config.yaml
hidden_size: 160
num_attention_heads: 5
hidden_act: "tanh_gelu"
norm: "layernorm"
parallel_block: false
extras: ["capped logits"]
init_std_qkv: 0.0321
init_std_o: 0.0
init_std_up: 0.0321
optimizer: "muon_variant"
max_grad_norm: 1.0
schedule: "wsd"
decay_fraction: 0.736
max_steps: 9778
dataset: "wikipedia_en"
MLP neurons of a small language model. Each row is named by its layer, matrix (up: input weights) and neuron, and shows model dimensions 16-143. Each number is 128 + 24 x the weight over its row's rms, rounded and kept within 0 to 255. Numbers have three digits each.
Before each neuron's rows, "fires on" lists the tokens most often at its 100 highest values on Wikipedia text that the model never trained on.

fires on: "b", "F", "S", "f", "N", "L"
L5.up365:172120104096124144130104127145164088116135144138132132144118198097139122102104163133096173122159140143128145069109152134145126114163153086156108160119118152152113142114128100126133169166138160158147152141107165160121105088121153102147132160100086088123116107150112105125121149149117137141123084100157139125109109164156144139100120117157136096115101116135118171121150114152168126110120

fires on: "00", "000", "-", "/", "_"
L3.up259:120102119121122128116139123143150119120133120097173133104126114163104159129132134097093115104132120116104170110142135167122144133143126117118083135122128150105132118112125128110125117142146139140104114064140124120099107150173136146122110123105140121146176158161151107164088155133092167070160173122070158135184174124107110157088100115131107155126102133142140109121122104105082098111115

fires on: "on", "v", "ight", "is", "p", "ce"
L11.up617:135142117097099139142094094107134116157110146136138121126142107181148143139160127157069124140145153123161127139153126106115158102134170091117095129145132135124099151141130102126134162122122123139103101104129148160134163149119168083152130105091108111107122110135122137149087142140131144138082141097125122088095134155086097148101149125129159141134082121085110151161149105152141133163166

fires on: "end", "port", "ect", "ut", " ext", " pass"
L6.up195:133102164113092117130108137124093135124128142075149115128131113154100112129156119151126114132127122119128118125107082134144099114147094197175099117144103118127098157142113122132072113113142143140139159080079113139135100167134124127112101078168136159096116114098146134156083115093108188104112113133118158135135136078117113101118110144165124139124146111132190144110146131120126121119181

fires on: "l", "ill", "ell", "all", "il", "it"
L11.up263:095126121178126109159118104110091157109147120171139118111129140104119119137142092175119110175124125123117133135111098136109116120134173141098128157083086124153164137159130116087178101169136107157070154093103119136157142118132102118132110120115111137100120137100102110171107110153109156131117129137121088106123119196111128098128148116121082108136169128119167127125123122077089117152117

fires on: " f", " m", " b", " pl", " prom", " and"
L12.up344:074103115185183100105116139146120133134146131104145132157092131160168126153147146142131146152143139096136117145162122138129110116119126157119161104079148147138144102148130101131122115170121148122153187111138175118090081143126115161144092128128121106133134142186144122152154156151139175131121127118126103097144111104143144152152119128119155163082155121094142113164100121111135089166112

fires on: " the", " in", " of", "-", " and", "\n"
L10.up486:117159163178130115072139152165100080152107136144136084119179103157079153094129131134107125141127137140094150163160108090131117151149118135150107141102150090132096134101159145132148142144110119149100150096084140120115096130154104103120144114144116126132108127119127099111125140140113155139111123122078095130119162084142162121149148128148080107119113147120132160149127123087159113145162

fires on: "000", "act", ")", "00", " million", "illion"
L3.up101:112129134109114126142133094150122111101144140104159138154121157150112161085164140094135113140144120104115162122120111111130124142133133103096102106091116167107126097132113127114134130136159115101128146140090133143098084154158106127165163123132138143122146151088147116105093120138090136135129165071118137096166115148146142136064131072128110100128110156124170159111207143140116118137137

fires on: " c", " w", " p", "er", " the", "her"
L7.up199:156112100140142157127081145121091128124144181162168107133151113102138109104152165105124130105119092112162129140095140115110117099150148136143122122119138102095111147113098118116146143199165112121174131108129115121100051135099133125138167165131127088154157142116110183141105114120109146110129165105123093142154130112141149113126140148129110136100124088154102117147111100115154120115146

fires on: "ly", "ew", "e", "h", ":", "w"
L7.up29:148129150095096166130092127115166083146152129141118112142155144134141138123135165090151118146120084135155121126133128111098143094109114139117158173141146198142121069135086127138105134141149124076120141155109118138122105126161087141120104126112138119141123148112118118108116144157100106105098123155106120138173140061164114147151136117102114134142088111169112134152105114143200162142104

fires on: " l", " the", " it", "very", " |", " he"
L7.up359:109124114160191095139170141125106114143170099156128138105143134122136123163117138131136139130139136129139124127130109102191138106136116151149122140080113114076157139109119110113147113151102150105103142106136164122134141122128177123099146131100133128157177094127116118102155118145127159123117101162098105102142133195121124150119137115116079118121129122095102101116114102120138105149112

fires on: ",", "is", "f", "F", "um"
L12.up559:117101117125142160166152121125144140117159159162174145168080152150142125141105107130114167145151109125105151149117142089140135176169134119149095153105140137091153161152162084090142160117120121149104138169126153111114095118100132112191112145119154110152153132129132134115099165139148108157143123134158113098121087125125114144130149174124152159129152095135153128119140117160156157090108

fires on: " d", "ir", " c"
L5.up150:093124129142132123135125115120100139130132138178115128130104128089123132135149141103125160139121141142129125157089169145134129140083147120132102112096114124104103125164138144143094109182171106119155160132122140101146139165118169103069114154114115118122155098135071142165158066131096131114090139155110126150195111095157148111105147129161109068111150074127115131112133118112143127144114

fires on: " of", "im", "ver", "ti", "age"
L5.up439:137067138108122142126088112161145121121154123123109128174095152148083142115181104133127120162158101130164193115114147095072140143089152117149136127114119096125097090136152173116123143136132154087074127139100132139094128114124145124134153133153119122153118116164156131134116137131105122142126157137113123108147090140154143122059128156161133132091101122119092120103134114155099156120140

fires on: " D", "D", " d"
L4.up88:162164101134128106143125163120120110119134108128099141115101137107115155117137116106118156143074187109154161126116142116079093120121113157150121120139143089124113096094135151128103127183133121114151105110130145151133122129137144131080083137085138156082139121099114100165119140083165146113142166147102124178132088120145142081091130114145121159131172101102119116128115114135141146134180

fires on: "et", "an", " un", "un", "er", "old"
L5.up102:073142159118097142084083124152108147144153123110104144123107108143103135100119167156144124156162115141140143157117153115118118131089098100118129137093130117123124144137104162122159135188136144149109130134125129126138128164105116152112144158134159097133133102114153110099111141162122164109084138169103125094167115078120144107121124087111161164097120056122144141126113082113138095124140

fires on: "ated", "ed", " to", "ard", "ired", "red"
L9.up568:109124103123153110157143148124097149116140159096112136160091109161161105150099123165074113154104103131160133094147130118126156127103145186106103158127155133079119121158139104162100102132131119075137118101106150172174169160117169114132119150126170120119110107127138113124125130155116146133134132180134099138142116145171156109136154118114133080134105168118149138095172147135130100139080

fires on: "\"", "re", " de", "h", "m", "ie"
L7.up256:128154133094136110110129148126128109127131133127111144139099133104128174129096133126146118139135118112141123125128179108132087091139182079093122139149143115127124065123150177136121132117074138150163146132140137108119106130127131129158118104140146119142094150127136166118110154139189128114117170104120129103078145105142135124077185177126162122118102118140148118121123142127075123155158

fires on: "-", " Division", "duct", "ued", "ic"
L5.up444:140117123150139088131117118159142104110083115126099198159155120119179140112124147109121120127107125100129132162118110100141138118067146136102139144163119161085136135106111111104111075119157163110183111097176134160154102083138128154115154137083086130142179119121108119149161121109141159117169142119133116136145118146104122103123181113136141117115173144108124154152096104125124132124160

fires on: "ent", "s", " medal", " based", "otes", " team"
L3.up486:143131153122128145149151140094130139118133132154149160098152137119115089146150112114138093147132133092103127137145081109167112118142101138110155097177176136153121134135089161144169126153093120121132130130104160143144097113098119171119153130127069139097120121123160161121104130140124131090155122142124123143148124108148116125121168118112135093101131170153153171149134141106103129141119

fires on: ".", " s", " aff", " comp"
L3.up132:135138146118096087108163136154118116107141154179102126136142099173115123109127113129146114123118156187133116109146109097152136092118141117122144133151123124188147123149130125123081131134114125141104120146103169107148094091103106121113193149102060141095101111135107155129159162121114095103086136136173123138083118152146133114151109095138128161114124110155079118119106124119114081130150

fires on: "\n", " D", "re", "-", " H"
L11.up69:166164153130139103131149118127099124154107145100076134092179126131167133115114110119137146150092121128129147164153138157113149142113172142146133117136124103150131161067113147124121097142143162154108084108102153102172141147121180128135086096115096129159085151125137161100127171157118104099142139124129140095094130114111173140109104119086130121090138105101143112162104142072138128128142

fires on: ","
L9.up440:107082130113145154131146134118119170124139143118098113099107158160098121121148132121116111102147160164090115166140117120149124073154144116158103159168122172143144160116107135133134126131093127152112150165175137141074090105112132150057096078088143144108140142132130133136136159143155150124149151128165123136113122089159131147099166146144144095135128119121110151123191128156148128124119

fires on: "s", "m", "t", "cc", " of"
L6.up211:121118161127131127109142154087101132161107125112181150155129146099132128138084115128111148122150130135158122132146142057141099149141077125139087165115168135090143079151143128136126124132133144134131128129125113134127095109135135137168157120151093120103064130133091133090137090095110150140118136095125115113122130152202138118152152107101157107119110101148122178101144121109102100144143

fires on: "\n", "ut", "ro", "on", "is"
L9.up419:171155146123140096128158121119099148190112141105133108109137150113129121118168140170103135145106136089148139140109115145100158138142123157134109136117144191120130153139122106127162116103072126122117099114156159114139136137167129117130142076084133089119124143146098144128124171122133149149109126140094124131131156112067106105121145134131103153136137126131151128141120129102102161136134

fires on: " Sw", " San", "ebs", "ced", "ajor", "tt"
L3.up29:173175152127087142143071110140109109095142097175159131099154139121120104162141108133097114156089123139109102144130108151112151110142108187156128108111134094179114133111145161114075121184146151135140127144157114119111102117161156123154129134138105131109133138140105088138128133133096167114123099154123138117109139116156111122134115124144165087094118139089098123116131125121143130114153

fires on: "is", "arl", "n", "v", "ince", " d"
L4.up279:159153097091125116147090102162096103164115131114101089130102145155141116121135096147117127114127155108151138119175129091139149130158128125114148152148108121084119126177156105112098118146160112173125158185153150145155146166150141083145135128083080144104117113137129118109120104179120128095099103163118125096125122125155094115136148141118131134128160110086179114115114161080145096123146

fires on: "\n"
L11.up177:120098088129130108189141128143139094138150102085157184126136101145112130126127145141143127137148087122070136096103103113061113136117117109132124185106159165131140108108151165114147132097111146147176105131121129158131098174129141135139134111120131087165105117131106147129176112137127088110113120127126149135075133122145151168086069138114105155154104143115087155139123091134141114141114

fires on: "w", " Sw"
L5.up208:134153138111093177120105161130107099115120109157124130139141132082149114157146139109104136142092102113117149156085137143152169104163128144113107132146141144159096086168145135169148153154172160119076123113127153158111154078099103161108135148111133126133110198145116118109147106167144141148093121183133104097138145098147123165124108122127133129149141144113126104095086098092170102115106

fires on: "-"
L6.up143:168140152109125116128134126115085104136108092123147121094120139177165114113070124117125110103122114141101158157135109138143135142144166116087151144125140157089099142102100075092137078165143188148124076159157108163147150125180156143117162148112129140103124111133130092139106142127125132139133118121113121114113130159121135134124117106144117114079164105078110123166124120123130157107109

fires on: "al", "ric", "-", "if", "0"
L7.up625:128100140117145128091106094131109109101144114104115120143164163121084129109142093165121148145083153133150147136123150131120157127118132121130154150160087123135144103071139107123120093119135088129095137132120148111121086076091102131146122124127181105161151130110131131145134156161116135120114164136096134151139102139142121133112120117121146064152168095169097135169133126105141143095159

fires on: ":", "\n", "-", " |", "ir", " ("
L11.up116:107138146142125119119151146115059138161112098127101108119173086083108130120101101169159131119136154136129174177123152105092136140122110159126161127166136159139155145138148125107152076134147095136127114143085131132116131109138152123134131159087097165139123135114082164133084080168119161146158129102118137149128150132083129123111134133105171115086130125127125109151127107101131157113085

fires on: "-"
L5.up260:136130162110111123121154154114106117099124170120128164089144176092133141117114136077121181111120143131099156151119135170114111126138144133083091132131121147085120095118108126100166130127181128165097074176123166134158113107148135115125118139092141092094134146101121106165104138105164146151099097138155110137137183107140114120136137134141136114134139114110113122140084124098160153142139

fires on: "-", "en", " from", "o", " of", " medal"
L6.up304:150136133108142143139152158173086136119143136159115189123116133138139158112162093092175147072094155110108144107149135099149111135151151112159134145131132112121131134183149113160120125083128143128175095135155141159123142119154129122124145136144063116144121119143066108144104116147109144177121134121115118151115118159116154138123106133167139120136140121135090102129134102087105117100126

fires on: " a", " Le", "he", " e", " He", "le"
L10.up525:142123101127104152112105139152146145133113125093090145120132092148154132144144096073121136142081117145129161155119127135115143111171139138139120099100111098094125147105136113133122135164101086137155106125106095116129152121192146136103113126110098129114112093177132114161096133139133068111146162203134118156090151136118168132140142153098130163137141123144133130118128151155145104126119

fires on: "ing", " f", " m", " s", " t", " c"
L12.up614:143128151116125132103125165110099173137168157136131103150084135141122143146114112137110114110136126098108065111126099145146152161133125142153145099084165088128114076122166145144099089112141131086143142089093132111134129138118115147108113093134085123133152138130141123199114136155123123140115096129115091106107134145142116131139102149118134142088131165136163155116117111122088120086147

fires on: " –", ",", " -"
L3.up180:115108155112122136136110152145153113120088149115093125138145148131125121104149136117148157101120097139137132125174136127113109127138162173110151210133112146132152146121166135096104113115109122090108152139108086091105089065142104086128110126094081137138144112156154127178108112132135150129149130155128162139110133058118110118116141182150107119121131089080108149087180140137142165128126

fires on: "ra", "al", " Le", "e", "le"
L12.up13:081150075136102134139143100131122163154127119109086115152143123136143144154088132133169071141104091150131145122097116140125154141141146090134133119119134117120105109105103093149129133133109127118091119103106131127120113084132079154133148117117130104120138098187107126101180112108128088076160103151097064195082179106138145123136108128099143137119134161127098122100144116152151119132149

fires on: "ing", "ent", "p", "ich", "ec", "b"
L4.up555:138099155130133153117174118120098124113113153125133090153077109155149149123131129149121134141158061140095151151160113104117148123107132103119132098130112132127115125117099095129139122114122176127143115165130163140095114091121141123102169114117122150137096109094145112147109131118088113173219113129114138148113130149114112169105160127130142119136133105122102161136132187135120120108145

fires on: " Rep", " sp", " comp", " resp", " Rec", "cc"
L3.up203:112119134126106121136144111171143166111145153094105113141137114096128104111112130140137159112113098148124091110125168104121078136158068126132102174141116099099129091118147140118139111165132135116148185174144079161140085185122117121045111164114119123120130161140093139125155151131131107154067144156089142154120118161116111105116114131127114138130106119147113146130106111150118123171135

fires on: "m", "em", "ro", "est", "el", "h"
L7.up443:118101084142100090116154143128103126145138144133109171174103123124150123127165149121125119153116107101166126112129177100161137152112146063081134133145125129101122132153135139094110121136153157121142131157123111119119075108153140131099105133165148081145129191123109124129128142168136080177105119155133153111081135129137138130149131135108132143121165139093147099086115153104108121098146

fires on: " m", "act", " ex", " f", "ct"
L9.up433:150140125143169129135114146132145147161118152134166165134090130151172128107162168120147126126109125105103126147159098134096122151138136118109118136154174152144131082125120177147112145155114127135153143115136122134114128136148153155091094147111158135170126153165095117153093095107128129111106167092153103106180143148185138146097101147114137128106129120163149132133185093114147075162118

fires on: "-", "==", "===", "h"
L4.up614:149151128127111121149161159102126118160098146130128126119130149163137133097087118161137134115139137122129170146145153155111163098137135089077111083171140181109130144106147101148134100135168130123114081141135125138180139131109048130138133139100151118089152130134110103159129140093131130101172133113156094133164141146150064100147135111113143126116113115105113145118102119109155146130128

fires on: "i", "p", "ult", "ced", " opp", "oci"
L6.up425:136125187138114087102152171119143140075144140121125162168105099137106131127143094143158112145110141139092131110154120130108100125141085123097113129110116123087112143167112155123131155134181160119136125107102096135118126122117133149080142134130083135137113138113071129135106177110095147100126118180107137079134143094109128106115119133178139103115147098103146131165152125147083095166096

fires on: "a", "b", "ol", "i", "ino", "c"
L6.up98:117130133115139138142158086104120090127132114162148081151131090079129111120083139113143126168120104183119107097133095099138157129122128143125111137177127122117112133134140149096086114131110122145183153134103100139155125112131099120153132087161120116122186102194127160082165124161108106113115122148120150119144158143114125152118107091150133141174163094111151075142130115125099109112130

fires on: ",", "ur", "est", "om"
L5.up541:152121147152091123135092073133153141142147142098149100162132169080148103117141080115150154135124114117103128133124163139110137120067163110121158145135114185149139132141134136112107121135157138099101138108099132155068111106097131146142114152121182143161126135144159147066146123136179126103116128155117115120126193140132118131093141124117137147112114140126117132121182115133165140109093

fires on: "ir", "h", "b", "ol", "ch", "ist"
L5.up549:134113118107140158112131126119135113102120086168120160140157110110128113139135142111131123157135131120129129102125145129119151152109133120151166128164112101145108109119143118146098117147126136131118132159111113132107123199151095133162106060113096129099190106170147147100182112067116115121116131112111106123135137128131143134152103117106092126128145123120149096135093120155127130119114

fires on: ",", "od", " is", " -"
L4.up623:160156167085117122168139115108118120127102152136142152106155111137098105130158069112132143127115100162159124111097129112106103163120123131137114149096153110129103130133184101095112130147112109093139127122098123125103076136136129143119173123121112159117150130105129135124113086181141117131122165128115167160066122087106162104122132147111082125138121094084108135089182099117159132153113

fires on: "er", "or", "man", " player", "ator", "her"
L4.up225:117109072181119159121084139096150125100091128140097121140138144127200133145161166110141119094153106134146121112107130137121078154106130147091145128125126109113142137151145154132098136142126131065145178080118126110090101150112130094153123192147151120142182114155108119124102156148111128135102092122161138131150105114157130097081110147133088150127141148150169127118138123099112144090121

fires on: " 18", "iv", "if", "v", " 19"
L5.up45:152115104134103120099129126117122136139131128139122182120113146169102136150110182139135154127125090086164148109102161117121174126125115083096099104154124140087121084159111154109089107126079125148104143144120089098131140150143116139130157121140148125129115090114120105114116164157151168135125107145158142103103137158154130139129142095085101124128118066130131100087123102116146148106117

fires on: "et", "ets"
L4.up375:144139146150100139125168137150119117112125094124102136156099136173137187127128136122142135113154116154100176118129138141142153148084108121134143169089162146161115127104090127126119146137153105144110114169153142140134143129141125127114115158118140125128113089122103119126166165151113144145159117151106117134105139140067127089102115128145152163094119103147091160135089079149181151109150

fires on: "p", " of", "b"
L6.up485:152077126160080115102150116123097101111126179101093117166096103170125102166149105134128173132184125137114134114157153113125141163132136145128084119131194128103152109099109126130113122154160182130121160133097116133117147149092110113135122097145130144120127118134141126129107092107088127135147102123125105119142131115163111165115147151117099122136126181109142121120190136120127142124101

fires on: ",", ")", "9", "it", ":"
L6.up80:109109111129124124120077113134146116152142131156128093112101106138159114123111091129136150145165138126107129128161110093098077191133136164153114115129154149117107101106171130116132094121134148164123169199107135135160122093082106131134154148120134107149177154131114144127118152144136123141113135120156181131128098103091108134133159128112135146110158099173146088098160127130128128115110

fires on: "-", "m", "am", "k", "g"
L9.up605:130110119124122113130121184146109071156133134120120168113086120140144113094123134122132174147128135121067150111167150098146123131109091133113133078111154143097128138125122091120151164119099122132129119139142129118128100134152152046117122140074104112116120134119132086124102188115121142101135167092169139100131106149158129110156089137112109124116129107147090108137089150083138128135114

fires on: "ust", " of", "er", " June", " February", " November"
L9.up148:141089114105153179102170145160065114143111105128095087148074122151064149160112131153129154103172117160138132165094133165145129125139105116117116143176161132097092140159141140139142149088095122124135137146137131155127132091139160150113122106153146139138142131086170151152110055089126141136089157127149157150137141131112167134119136122141127151155110137153142145113142132092147092109117

fires on: "le", "ay", "ing", "ate", "ough", "ve"
L5.up633:129114103090132133112134094125147153087140122127153097169120163093106119134132125102103151167125130133172153140116146150093131109091147138143113153114126132099130153139122149135112105099133109117142122137129144174073096130118095151159091101101130117148141135171192112102133141087167102134121104122128123128115130110155157126175127154123131122127122187091133142150117094184120155136145

fires on: ",", "n", "om", "an"
L9.up223:133096128142114139152157123113157105137132096156111170154098133129106099093127109132138132112119130127143104120132137111120073094125141102124124138130115152117117102127102165110117141149134162150123129089087144140124124100110100125131117105150106145149164127114145172071127125151191135160132139106139155136103148112182095134090125104156153162123105155121106136149168077112135156086114

fires on: "o", "ro", "ia", "te", "ell", "ie"
L6.up110:128118119119080097102142141124115136137156119089169100136138093108108135158116113155159101183132085092177140101157121091143101144146147115100124111136098097116084130164103153102167167091126114151137093100138095137126137132113136167114148143135126178118116137117144113129114163155130116112117151171108115109089118140103127106131140138131148098128133143151112108105149108121133138116136

fires on: " of", " and", " the", " |"
L12.up29:146099131148126148107131136091142114095100094176157119129124113173117113118139112136133141081136141130113158168114117109114153143121114134164124186112137122133144123106150119125130132167157107105093162064129138111110117098126128152113106151116166144085142094088165106065162124118113167107114114146119146127091132158118157142133105137132086120135072151100095134163137121091148105119141

fires on: "m", "w", "ig", "iv", " n"
L7.up68:087124130113038133141133103095149123155126110156101109149094127101111142135163119143138139110123106119159135135163147126085174128126118147104164133159158160143158088170177142092141142129114139132064090133088123098118139121091120135125102150134097094152124101123116119105120136134173155139112069137126115118144181143153112143132120146098069141119145113130124131133070154149157116163121

fires on: "ar", " same", "able", "ant"
L4.up89:110120144138160130143101112080145147122118147145126150149088115103137127139102151137105168142136063147140096126116094113103136113130129147115114137144173090132128094149165132135097156116144164119111129088117110107135151137138074075127127118113106140119136092106143133129134172157123151165177121179112144131135150108178131082132126129154102108147133107104147127132164099139132111117113

fires on: " rel", "el", " cl", " d", "ordin", " l"
L5.up324:132172140111163087152117122137138120119136128168114153134135174100132138135106154172146168119138154153137170152159110109129099106113162115155143127098121135169103119126130081139083103109161124115133126115146117083130098112136150135136144156121110177112135088130092127118117098114136158143137113103128148151138129139119141134089116097138116129151136148082124138130111125136105156171098

fires on: "re", "ect", "v", "p", "ects"
L7.up175:144106085055128089137179114121122132130124131132170099101158143104116155160117134144118166123174142152138161128124136119122108105121141097132172145120112171107162134115101144091148115142134120142155107105113094128135178147138138097151137120082123101061158173147132110146122116147149129136103137128141100087096157169087161147116142107135116119139134095104132158180143100124146121112094

fires on: "n", "m", " a", "om", "f"
L6.up65:140098139089091099100104116091078139158149127124077135144123150113146118147124092148118136129107083116134144108137093088143107165133179161124119120158161140102141160172096095128072152147094106095127147102089141122106155166130095112125123067123102134106156091154168115102107136131118113139121150118101127104144138139138131114103133127119165125163113170147125144118105149136154105085136

fires on: "s", "b", "ig", "l", "h", "sc"
L10.up313:115126096118101099133107130063121112147087165125108101145168178159101074143141115176119137126117107207126084154128116156112080112205144089083126156069105115148163155119119092144130146131117154150109136129087112099137138129106121116155137150152108107126120119127135106103124115093174141113131119160157133162124141136135121141139118121122158142115118107141151124120132091148128139123142

fires on: "r", "–", "il", "ore", "7", "8"
L6.up46:130126122142097167156125106103172142095108129162106117126101139197127075134107118192104130118111116148134162158120127158082140136110143163146119114131115139150131123094155145105112113151125138077129137079137113095149131130119150079169068109138133127130153158140125128105163120110112090119143131138115083130120123108094156119134084158139118103079104126109168107085130152110125118097155

fires on: " and", ",", " as", " but"
L3.up170:141125146105091093171126095097120120106152128126123129120175147124101089139137099116154137135138165146137095138119101153096131174160149118149097128119147143107096120152132132109127108128100131090142095152109086114118045076109109117147155137089092125136139137130132130129120149135113148161125089129125156181115087101129135112131163190158131106123158115129156142136148149125162160187092

fires on: "-", "="
L5.up635:136130101116129104118147130124092092100124127090103180120122145079150162130085150113158134099102137133108117090099138104116159145145157124104145131134163163074110130184104133126154148108112137128144113110148125169143102131133141129116149120076163101149152142115146093137090172124141168179134094153137149114139130126147137126111112112178130137142144123143093152117080136097156137074148

fires on: "ol", "et", "ank", "s", "ot"
L6.up135:125144144157087119105085135119125131106147128150160082139110116126160153136145148128117168109168141128094159142134106124142106148116124188127116114122126117136120151137139136088135174133107076132140113118121129075135157135117141127150153119169102095150143104105099128114145138141133139170142130146121093114110153101114121179132123133172177161146116068150127122139088128074166149136146

fires on: " P", "-", "ical", " p"
L12.up79:150132143175119105085126161105083137114134110107102145176101127138151154100120168130184120190105138128105127102133154081096144134112125139076113078142115168090166080135112150133131107096131128077131075107113118188115175145140136103126165097113138114139112112137151134143126146150122109149164117083121091113133127103095132129116139134142135106166137106143134130123125135132116102134141

fires on: "s", "b", " |", "ov", "m", "k"
L5.up253:138071177082102119128116136074127120124123148096152121100106163143115137155085161154084131137148125109143128164117146116135106126153146099138128130095130116120108120141141136142163166171129154173080135109068153097100104141081131125184155148130120127102087133104081148124124159118104112132115138163111116155108122134151106148100157166132139116132140113168158108095126127104123152136134

fires on: "m", " M", " a", "ó"
L12.up333:130115128189116113106107123129087154144157167107122125151153162151135107113125111129133137157151082088076123093131137124171150152150116172157163116128112131105143139166124104124125171108171128093130128117062125111141090156149071133150121148140139159140116136133144129102129124160131122104148106112115127128155142131134134142119118187142079144133151151109119125129094136142119095100138

fires on: " of", " v", ",", " |", " Total"
L6.up86:128077153129093147133151158112117133160097126109141082151084118149109168157144124123158126079144150124131147164120114122130165129133135130174151140132151124122161130140147122109138146165127150105098146094149100130075111147115107061123162118116139085131128133134120126139084074113131143103109116133095120128108117145101115144121109131109119140151110136118131140102178103110165117155135

fires on: " D", "D"
L3.up416:164152120091124117175140143122138141162168127134132160117128113094140114130098126123116158151087107106150169126157093076095124120140122119201126161119162114158070149112151124096118138131103112089147119146068160078132106166085143138086135139110128122101150134119195148133132154136128127145087148163117129167133138109159141139110095113127121118141137144099161119113130132133114147130146

fires on: "out", "ative", " age", "ales", " Total", "ural"
L3.up441:093121161127092136158112109134110092195139093124149126104087137147093082130130145155110154150092074118123145139122131117137127114115108115101136139155163115132105121120148136098152105135130152148160105097149135122146104170137143067100167142113105107134149134117104133120118115154077139145107089141151142123107146168152145134096124102098107084139152138148143112119141097154143157126131

fires on: "t", "ong", "ribut", "port", "und", "end"
L6.up181:143122146074137111121124124149114110135123119100104126143099078111102152164149154109127139107150111150144149127110117125109112144160099141111060158111172181104104159110111175099081096129174137134148101087129121192117136160109145110103088143173128157108136142103129130121126141135081163123112107129137106124101116064112079150135143081133174136139145143133106138125118161149146100109135

fires on: "-", " dis", " dist", " sy", "S", " se"
L3.up22:120138123107088168160188081157108110086122141123135128156116141119152142150100109106138141097141143171135134131117124115127186140129133143150106162131167159152122146143130128105106150159102148111155105106176149159146136130134140153112107091090114133131113089142139135142131089090118134129087112138134141156092099099117169104156166137157132115138147147117095121136053114117157111115114

fires on: " of", "fter", "ent", ":", "ust", "t"
L10.up122:144095133159161187124183149099157130146111138145116098176117098166123065128121130155150099138148140141128178146121123116170114140090134118074148120114131123116137127148147142151123143079128082127121137138094121113149103147093120130116098157149123154135089150124117151104119093107091141170132076127132116136158116172130144151171090152131106118154113125164140143127133129107134099130098

fires on: " m", " s", "ran", "ra", "-", "ain"
L12.up313:111150145077159162124129144104114177173113125100170098114154155134166140169117075115110128084158126141156106125068118131125151119133119144123132118140116115151109069091135146148105125145095137098110120125115135129095114140145081171145166100103100137175100120162135083120112112147117169114139138165115153108115131117142135159120116159101073097118177115080166140112149126084116154101127

fires on: "ent", "c", "en", "le", "ing", "ed"
L7.up429:140135167114143125086123126149148155126147157082122167097116136144165097125137119130101146130117181109111153146118098098093125122134130134120112094105149131097126115155120130119141120141105145138173104070110117127123125106120121126092103190106146107189127143207087117155091160134155116128155156111124172122144101115174134142150098123130124167141163128159138117106144143108150122120122